python train.py --d_model=256 --n_head=2 --d_mlp=704 --norm="rmsnorm" --attn_scale=0.125 --bias="none" --parallel_block=false --init="uniform" --optimizer="adam_atan2" --dataset="wikipedia_en"
MLP neurons of a small language model. Each row is named by its layer, matrix (gate and up: input weights) and neuron, and shows model dimensions 0-63. Each number is 128 + 24 x the weight over its row's rms, rounded and kept within 0 to 255. A neuron's up and down rows have the sign that makes its largest values positive.
Before each neuron's rows, "fires in" lists the words (lower case) most often at its 100 highest values on Wikipedia text that the model never trained on. A number after a token or word is its count.

fires in: "under" 29, "april" 20, "just" 6
L8.gate195 [ 92  96 108 144  98 130  95 117 112 101 116  94 137 108 112  90 137 111 132 153 113 120 101 169 116 121 106 179 134 154 141 145  81 132 111  84 159 148 142 153 141 125 145 160 133 117 100 153 158 100 136 117 155 114 120 114 123 101 119 106 119 132  75 119]
L8.up195 [110  82 115 143 108  94 121 118 133 112 140 153 106 107 122 133  85 148 116 152 126 104 186 119 113 152 103 122 112 134 124 126 113 135 135 123 162 115 137  85 123 169  86  86 139 103 146 125 145 133 129 104 128 154 123 106  91 136 118 193 124 126 148 102]

fires in: "out" 23, "on" 22, "over" 16
L8.gate293 [ 95 120 155 143 151 153 143 122 116 164 152 141 166 108 126 107 141 175 129 110 162 128 109 162 136 105 104 141 106 134 146 152 122 130 134  95 155 164 109 114 121  86 103 175 163 167 141  97 172 107 135 147 132 125 209 101 160  97 147  95 137 176 171 148]
L8.up293 [165 139 156 117  91 128 113 151 103 123 173 155 143 129 147 122 159 178  90 144 147 146 126 105 128  86 134 125 135 144 122 119 144 187 113  90 111  99  90 125 130  97 153 127 102 144 107 147 132 119 124 184 132 117 151  94 139  98 120 127 173 126 131 157]

fires in: "september" 33, "new" 13, "west" 6, "south" 5, "saint" 4
L10.gate624 [144 157 128 104 149 129 115 186 133 145 162  80 141 109 164 150 117 160 140 180 122  89 141 117 135 154 128 146 113 128 167 124 122 123 145 154 154 144 110 118  78 121 147 135 138 122 108 131 128 134 149 157  76 148 160 128 110  94 138  82 123  84 147 142]
L10.up624 [135 138 174 119 204 128 109 157 129  92 167 128  98 100 137 121  92 144 150 130 117 137 104 112 134 149 169 150 160 157 142 122 141 154 164 115 132 118 112 117 115 102 115 162 140 137 143 105 129 133 166 155 139 124 147 150  77 118 108 112 117  97  78 132]

fires in: "university" 36, "april" 21, "american" 5, "civil" 4, "at" 4
L10.gate165 [ 82 101 130 148 105 118 107 127 111 133  88 149 135 149 115  82 162 137 165 143 113  86  89 135  89 149  84 113 155 128 148 177 103 131  95 132 145 150  77 107 116 139 106 163 166 171 140 111 170 120  89  89 140 120 142 118 134  90 109 111 156 124 139 173]
L10.up165 [132 118 119 128 109 150 123 136 112 157 144 110  99 136 175 151 132 109 117 129 139 144 148 134 164 159 131 180 120 118 149 146  92 123 134 103 135 125 108  95 114 130 142 144 156 131 128 151 133 101 145 116 113 104 113 174 102 105 118 138 125 120 152 154]

fires in: "held" 18, "would" 11, "society" 8, "while" 7, "stop" 6
L10.gate525 [169 128 181  63 136 119 151 134 116 109 136  89 116  83 120 132 104 126 120 120 126 134  95 144 108 135 114 190 132  96 157 105  97 147 138 139  99 108 118 132 103 123 176 146 154 183  89 112 124 164 126 163 109 126 136 104 106 126 116 139 138 103 136 131]
L10.up525 [113 111 133 135 129  69  92 130 150 129 122 132 119 101 112 115 102 114 165  62 126 161 118 104 152 107 111 131 129 156 121 116 129 159  90  80 143 167 139 141 128 141 157  95 116 145 146 120 122 144 134 135 139  88 117 121 142 107 136 140 151 151  91 139]

fires in: "september" 22, "japanese" 15, "episode" 9, "started" 5, "chinese" 5, "president" 4
L10.gate311 [129 144 105 111 123  83 143 115 121 134 116 134 170 136 140 104 170 161 139 176 126 118  89 156 124 126 127 158 131 126 178 125  83 141 134 126 143 121 164 112 134 114 149 118 110 151 122 150 153  98 125 157 141 118 113 131 114 132 124 130 149 108 151 169]
L10.up311 [118 102 155 157 123 116 179 133 119 122 183 144 126 109 146 146  91 192 194 131 121 159 134 176 158 106 105 121 102 129 134 116 130 109 123 106 106 115 173 102 165 131 129  86 150 136 134 116 114 118 105 125 117 118 155 163 117 145 126 135 147 162 149 110]

fires in: "could" 14, "would" 13, "name" 9, "attended" 8, "took" 7, "attacks" 4
L7.gate141 [146 126 160 120 117 112 135 111  78 129 102 137 112  91 164 125  97 144 121 120 128 107  64 132 115 144 134 120 101  98 138 143 116 165 118 138 123 152 118 136 104 161  80  60 100 140 116 144 178 113 116 130 109 130 123 107 136 145 110 111 116 135 133 153]
L7.up141 [130 143 117 110 142  79 144 135 114 141 131 127 105 108 125 183 190 117 126 167 124 103  79 134 151 144 164  84 104  88 101 130 141  98 172 146 154 122  88  71 129 142 155 137 129 137 151 122  98 147 108 139  94 136 121 127 136 139 119 150  99 146 146 139]

fires in: "make" 12, "must" 10, "much" 10, "mf" 10, "making" 6, "market" 4
L7.gate384 [148 131 118 151 127 122 117 136 119 163 125 152 133 156 151 136 105  96 147  91 106 131 122 155 114 125 155 171 136 115 155 174  81 110 153 144 125 105 125 107 123 136 124  91 114 157 120 128 133 109 121 136 146 150 169 132 133 137 157 110  63 135 106 102]
L7.up384 [153 137 133 176 130 151 121 136 141 137 140 137 186 110 162 118  54 113 143 109 161 111 139 134 103 119 135 135 160  80 142 183 103 106 119 142 147 125 123 117 137 127 108 132 131 128 107 105 110 120  97 101 110 140 159 114  96 119 164 121  82 147 100  80]

fires in: "south" 21, "southern" 15, "san" 8, "north" 7, "new" 5
L7.gate483 [139 172 131 116 155 134 170 137 153 164 121 112 116  87 125 126 137 107 130 155  86 125  93 129 121 146 116 167 115 144 134 129 181 121 108  94 149 148 126  93  65 101 147 126 154 104 150  73 151 124 119 167 133 113 178 183 152 122 141 102 126 107 136  86]
L7.up483 [159 185 161  99 139 151 173 124 133 192 161 123 127 101 169 133 151 127  90 118 106 148  78 138 129 156 130 120  88 107 140 128 157 123 108 125 144 133 100 148  52 165 151 134 142 112 113 131 132 112 123 156 111 119 185 165 149 109 109  73 137 115 131 129]

fires in: "number" 17, "california" 14, "father" 9, "another" 7, "together" 7, "northern" 6
L7.gate235 [119 155 145 142 123 177 122 148 124 120 140  96 152 141 106  72 127 114 125 138 127 112 109 132 124 139 133 136 151 113 167 143 117  86 107 134 174 126 158 140 151  68 141  97 123 131 177 104 132 140  69 154 118 119 114 138 135 140 125 114 128 119 159 129]
L7.up235 [ 82 191 125 171 186 109 154 104 133 125 111 126 133 136 152 104 144 150 131 127 137 138 122 129 133 137 109 123 153 134 151 111 103 152  94  98 107 142  91 150 138 120 112 119 137 147 163 118 159 149 149 147 143 130 137 122 161 153 114 101 155 137 174 106]